Weights of a small GPT-style language model, trained from scratch on English Wikipedia.
Size: width 768, 12 heads of 64 (4 for keys and values), MLP 2048 SwiGLU.
Architecture: RMSNorm before each block, no biases in attention or MLP, untied embeddings, capped logits.
Training: a variant of Muon for these matrices, 1076M tokens, 8642 steps.
MLP neurons of a small language model. Each row is named by its layer, matrix (gate and up: input weights; down: output weights) and neuron, and shows model dimensions 112-367. Each number is 128 + 32 x the weight over its row's rms, rounded and kept within 0 to 255. Numbers have three digits each. A neuron's up and down rows have the sign that makes its largest values positive.
Before each neuron's rows, "fires on" lists the tokens most often at its 100 highest values on Wikipedia text that the model never trained on.

fires on: "k", " K", " sk", " Sk", "sk", " ra"
L7.gate2040:118130119137122083171159134152146065102146143117116154140138133118141146089145151159125151109125140166154103134107113119195122131099181137106132182128158126108078173114115129105110092075164171132134064166129127129067080096107101169100143179032043162103141136127104105127039094135131130079116137079166117087123123133073063197061172075122139125160133142201139121110081123134132089104103141141175128079173130122087102153140184109131100115120103213155178145132067160140108126164136107118135087109092167124158120072174166077140179115140139153162125117132082107199109135128143131127064120133102103071118095114165141109121150107149108200172139124126129157138134140167100181110177197107147172139094135077129095119148131195137121117191129172160101146144161135066125116103148124
L7.up2040:169172113148095116197115157145187121112187085101111104096149127111184098086132119109134132176173178173139111147076196080156110102127146203191090139082095123122069116076162119122158082126143146116131153141128139136138136140145140120055137149074131111128095133137097129166176173115127115124183098093110128109088151114132116132092140084152195122128118186140118178159108075103134115101070176132174138147184101156086165124118145107112093098119077113212157115148114117080135116115097146125093110110116124124088120124120123111155166047144098114194182154099182154188123139147107142188119106131088128110146169073156092082154127110121104180202117151105140183072122101074085128093143147172085091131160130078079129114156145124176093096183150098156137109127152139080115155149122157
L7.down2040:167153126126082155108105052086069124151112134154093120151119135104129112165135113140143092084143158165144124162145112159122119154106195177127111086148152132147155111131093155157098093092138152113116096103093125116084150129197165200179104175116128115145135150088137135126144136151150117138117086098138136076071084094129138173118081086137109130153205103172048106170144087092114150172136133146154134110183081161148052140141214182110095142154167190142129099099099139095138134143093188125152118091116133080138126146116061081094165110134127175170164152149101154166050144133189139101046110132090056114062137107152128107127106143136118158089158083146129142127004132133177179120127167127100156160111137132142146081143040132071106126094200125196115133195114130084064158145118120

fires on: "er", "b", " Ber", " M", "y", "el"
L6.gate336:191088121153166131126156155117176132174158079067117194104141143098116118109114154137120100086156118080151157162131143150130126102131140157061169155117171157147090144100076103124116154134120099103086155195131158167152108092173140150132091106178171156118135146110105202089148172079121059123099146135155102122131109093134113149105152118102168143126103124103214171184092129104178147121145178139140108144158141139108176173152137119124085076166126144106177083162151185136119178093129175065198140149082098141129096071124157154131111143109173093080162153177103109156157124125116067101175140149178131185137084124162102147103159081083122129117149162185180088076142141191175164129137120091140171117173130173140147109140185107110090101078093107145087063143126140139098148142179089
L6.up336:060122086132081216122099105121099120142127142136098144153061117146192053097122125165110143136133120118148143099128124106127184076121134072111083109064148137175153138078161117153129136110191092105133135151042149039176123177111118174103187147095122180108193159122111163147083142161120087072089152131136132114157119097111165159092133116140157155138085155179103152129125136099083081135137178167150091090159115090118149120140080142173167142128128116172139106147138117104123116123184121108185109125143134154078087165144106139191144136136138154144125101133112177137088091136089072112135105106134190089114126077097103151141139127169086114137139123115123098165169070123162140109145180168154155136143148103182065130132097140123149127111078149115158136144099167107169153094193080
L6.down336:115173107195159193133078128163145148159146141139097147124140134177140116085105125089139166075115075148161125164100088112121139144097131117142143176146145128104124107153101082130177115153113083085132128125167143167107151077097122120104140118110068174187192166179086197123057119141150189088149122101177153114139111132183083131125156177109084124113156130092086098128148128094043129123170122174077101127130124148096124113122100155096095114084130137110126140118146167131125152174063189107153089134124125125075157126119052113126157059191132126141141146115168140114139106115122100086059177073138107160119132080082093056087123113100124126148133151127112115138139095104100121091150149138146119168186138215111113105114123135127126102159123130104150180189184113150139146139154144

fires on: ",", " –", ".", " |", "-"
L6.gate1309:154162120172121121131133132147127111151090183127112099122137120084099125116086097065214114152170151135149124107129108115181139140106125141145120087119103144080122111059077163117144138181118166126100154099124158120111078138139099089154115134111165158119176134148081096145150129060076121133174166087038115062124167139145094129104113216087125138128090081116095120048113113150083132126081122103125119215148160107131149180152110145139127072129109110080148128155100102134083139140137167124150086135137140126109115140173137122160045070138140213084163119107054168101140091130200155082101144147173172126099140091114091201142086101080169178151112127122130101116123121188120096145089099167146079124152185079108057115154171084121147078148121101175153156094107117126165186087155119
L6.up1309:108128076110109130046136161113099162085137134127135165116095118106183087127092132124138144108090102137140122059111099165093092143134164149139131052110102070075128100146124139100164123140156139065156095100101145121116137153109148121102139176143191151082125091141093152117148128124112101142192144184092133094153130127147151107076127154164110138133117164141143136111044140151068136103128115133099136144146103085090094164123168100147158098146086144113101063101146136133105085159133152159094126189192141079144123157098155124181069113077114135105130102143184109151092167089105103148123119218144151146087131123097184129160089137138100158174081165142109137196128107151141118137180163161119075100125148092095104043121149149125238120162140137150111137144127112090144172157135156
L6.down1309:078112149157144114128118092155137170151158128172185063072116110111206150110056141164107132099142093122113168133103145149074149089063211103121164141076184106064155124121156101196137153110175115145088155108153151149126110151166154108108114119156162156161115121132084098065192107153088184186106132109108157121129089163118146154091135041116117109127108157119126157157084114113163126134153142151064098102149137099124077102100095099102174091125153037190099126105151091109186136126131069130140107155121142173167119136073133111092075144146133101143112182104129134151100106072086142120188112156107158075066118138148155082126090101107155086125154221167125131158104133114099119115107102091128105134130201131105143174127148164095124113075156149145067118148120111131065134110092135

fires on: "4", "5", "3", "7", "8"
L7.gate1776:159112139126097103131095075138123153059141165166090147145175090061144072106087155131116137114156146119088106118167139108073162134116134128110127174135089148220134103148145145068062132099104157101081160158148122118109109135123170100153158148120091133110163099127114149095097154131117131123097112139126138109150152111132173134155110069092106088114153134120165169135136155087097048158120094140122077137149131094152168124202098100144119124117087159152215043108135128131116076130142109095131138107141172127138076169091096148102113126113084106169153124189116122124140094097125113157084113139111133098102138122116118129127098116055099114125104109074147156092169031118130226137105154129088093135166148125127135108120117204074188123155131058070108201142066139177180124100040154
L7.up1776:167064077125130111143105209127137166123147133119153167075106171155088150158111085135141086151134149113179126138134121117158120090150133128174178099206083229084102144145131102117138070116072125135140114147136146096091165143075152132130128184134115120141135070142098159158075171103132096144099142120094052114070065139146134130107166150152184122162129091095104087200083176089096145142127149146165100146118086152090186078111141099157140127099146064106121180112138130115160154123177144104090089139135127082092124158167138177147122128159127116126183109117151133124143173115140115144114109148100094135106134160137121217100074138094106151129075096149125111074116062174119123125156132132185149134136100152131110134131179124134136083088142110154113167082116139019115098125118151
L7.down1776:125125119094116108185158142175166159124135124091077142120105167135089159170104123141128081172124110125114098075104129134120131182135156175200141169144111179130168127123151145233124123143118071135126189151146081144030168114129102156131160118132117105161111100148184121118131184151157086121171110149082066076117125067099095094137134109133178128175071127141146124072109139103089120121145139138102127128106151108148126144148114146093091064155088110213117085117159144168154112118153149099087118122129147123102192104131089124132119144111175135184168147189123161168131097143187096115157196074127149092071134085144115201100111133099064108140075171155136145139125089088154099139097163133149114102155064186128120168188171163093131190131120093151129147152165127114115130097109137

fires on: "2", "1", "3", ":", "I", "5"
L7.gate1375:145092092120134135099125162116082201110180095107112119130160086156181140104108118120141149122142172179048128098099095130160085152143158183212164084114149122087203108227229118106117195130085057124083166114134106096167120133213174142172187121104137117084156100060168128104123083154087160097147145116149151169117145162094146153108117214188082126145121204111160142080125173069092038159101102083136129166169104105150168139151140093127136149153145144127134059165140176148128117142134140136098157093121067125074111089153182176127167095103128113204112178134112097120153136104140110125160086135082094135117122101172149122092125165115109125113120144079097175082078097157153173126077129087109109078117137151134184154122097159136145145162183089114096080058125152100126143135144146
L7.up1375:173119126096122142137197138095131122099151191118096170140157144155169182121143124126100147169107133097144116135111092113153150102180077152081177117153073142112149144179195102149092155157116127124157093153129125173132189117091131136179110116130167140125104092112068173157132117170115164170132157143125165053116131166128161127110084113152156145143119179164126148123108117130247053117091132103105172132132149092111131122144100098143069128080151160154082090134098113128090054126081099149122108138125154164096115104176144042107110075150143129151078132119076123148101129151156054126147102046135121091136104162103146093103091121159083163117082132102154193094121090139133168155098110138156175101135101078063082134114169140106084096144089073152069134077168127113154131158111131
L7.down1375:169107114127100092124081046102153142119118123097072135159087132140119182124087190090185093129126090114148097158138090085167103108121107152144132133099038087041104116190146099127128114129147085116141134130154037151108190167063149135127164133116134074095127127140134138122082186138149130073086167112089115138156148140110115112135135155110186155184093153117132156094078115156159106142115120186139162113121075072094127126019129119110122148178153108131116091138125108144167110105095094110135132150116117147089148115111180096100116152102163125079144123110098107151187146145083131153162058118109176147173229110168060129111088155155104168133145255078137162115150057181116149119102084127142100081157113105157106098114123140111119124048176086122096170125174136126127155162133073

fires on: " to", " b", " into"
L6.gate1066:159093114201144115085135112108132145146133147121057104180154134079178145102151147144158153078161155128086094087122131142114070141166160088139121154123104139172084146099125205130074148134144110103191166170069106109201139148104096141146145176116156120170106117082166151123084101088081176100158122166099156111061124086142168184104056122151126132155123086148086110152138148146196167127112158203065096126125116129169089094188122101032141140125114166109171148125130119117135222129194109123145136181133099107095100110134133102127111125124124142133111133174101149135117108057118140116080137110096114162187194149157120100110195158079150097094196113091134157112119155132176142160172152142103112120117104182126063171153090146149109132058115124132140147105114092089134054128134170
L6.up1066:112178098149104132085116133122081122076137119143197119114182086083120246126089080061118131177073096121064151092104141131126141109152104127102136140125126087133142164180092158097069150114139083085161135178120123162119119123110124143146190108145117104043122208100130115060148093107147141071087126096133126106148081128100088111169103157162129136208185103126171093111119129131097114112140106097147149086208113190123084149100134123089174108153126113102169070077088148164132102093100167130175148092117167206098110152131069095101039167129136135111148154097162124101124095115173128080123070139137108060120126182136100198096169108155097120183126143104138116183145162138037089138128093097221104153114139104119165109198135105160113083137148134148101116114219108114067138107116106
L6.down1066:114091114108119088112156099119110073126105141059111162161146159129139135048138194110183139120107023103098160086115061129145140122118103131117176153145111094132089187175167156103115138104171198167117113157147117176135121185068129174126150103120138199155115133090102131107085193113111152146072143119123154140098124107104077179124122113150151104153114118089151130161135104117077103154152133135193108100108153148161100160169073080113115122101205121123126119159148157085132121141104101095118110074126168120162129134140130134109135110169110126155127125173099109150155095192107133129137122123127150138157164148136150146120186183129137118091115053110112170120187145122109180114120115139167000155137140111075133090121131130176141105109115164132144144180192173121062143070122146

fires on: " (", "-", ":", " out"
L7.gate1518:085127200082102076162130085129082176126152114149135114078159120211194136110114156136123155189150106126143089181156129056161137175124190160110138205183108160114119172176113163108145094075082197150158104098147092082119118180138184104112136165084120194140099161116163133109160140138108080168100127126214174098120131119120149132110104121161096191104132091151092174052135089104124104125106088143104111125150119107113125141144146133176144189098131148139176118100167180154101175142185109135201103115160171177114068156075141159127123139116135117112135151148071125139097105087088126148180148141151186137172196141174100128169155091115176124115153130058107135094103097130122121097139064185128095142090120134130163189185108112098208204135096181174063115155145146137171123114122095
L7.up1518:114139204155114088118178115181100167162133132116126099100226102099135166126081118160128163149081150069166154149090161112086107099139114135175097086083088116096197161144047164130114076096146170136130109127073134121114129167160128180178073139159138131175143129075155163145145163116134159108152125148127096099114076130092089106087131180111164120076217118097100104054091166131110148101122137155115119137116113096072096098168141195123153063126141110128159116146101109162166084085145108131084107129094094083121161102140137117116149182144116088153165169095115170109109129083147127136130062088075143121158101146122088161148147110133111116141148085140152134134115088130140076106118113115161155137124148150131106124094092180050150122131144135142119103135147130139096086110125150
L7.down1518:117124157106081097133106175129148154168176094141067179151154112114161135170162082135136174105103128144124116118105121129134125079151085207126092161091183099096185160109169090140107197171102149119056104089155172097150129098114196128073123111151180159173128128147142162133168107151131074142103140117158106051160162142154096097127135132221196058160099110101140099083125103090091137138128094152161108159082211126121123081157149154088098167125107185132077073153147106167100120060159149124127142088112140143140158130068114073121083143129160110152127161142123086130146149155117128110143114115114173164124082088074173135102138137112151125124155077139086186119082121095121121097194087091115066116152089115159139178122121130111080139090108086152168149174167131185163165177101123

fires on: ",", " (", " '"
L7.gate1237:141128077183079145145165120143122156096134125170093133112121138168143142135130105117091113103163127151113099116146098108138100169131164073123177194112108147083102092121147193140177116078083127085133127105131125115047132111154113107089146105186123159191189146141161115125166106127084151127107095109161114085136169104143129135102133185100134135202134152132088173107114117169113141093106121161162149183109108071155097124120088160105134147138152092109081200113108078131118154105169127087126114142123134124158116115150173161219175114123139122084149105101074105132116092157122126178125144155189103130073103099117104081094111115092134132123159117135142064078170134159118230123077164159132128134114078073168151164113133118014124117146127146174138122049133123201148117124135120
L7.up1237:104119116118062149123119113196069224084166108127132136157109151166066154137055140148118134156087120089127119094123098171094139104196200140162149125100129153136113057143077134139097150102124117125136149073070152135136124037117121150188176186104122120169115090168136119116154118112106158126111080172108082104091112106107104150111143151137182113085136149116071117174167133084151161104156119125063139197180093143126172126138087157102149097188126086126143184123151128149139128158129157166130123153168112116148083056160075129137098111135063173100142165118131121119098125049176139117105125144128141133126135116122070141113123145124148131107092136150153104069133147169090106163123141147152038098110111164069134072095043220073144136149147111114153121059123110182107123152084114
L7.down1237:099145147114082069120113156086087137147096109117170139082086151085160158191126163153102121149129146131168098105132122098101103133126164146099119130109097136049171153144146117118209151143144139083101099143164145154174137099091143121129192069097135143106181110164112176113110090131085117076118176190129132098132146174089144102061113189153073141117190148127181120158186076130080107152132109100102073163134171086120130106092104093133140176148117132162112098132181098095116130112133070161119141164124123154061146117126152102126113180135140104151165143148134147100132110077104118094173132148124123109160089147119115193170108170112126125114147132180124152104109088117127098087137102148130107147153101088140180128092092195107115062129175215078139162109091148144107076183095085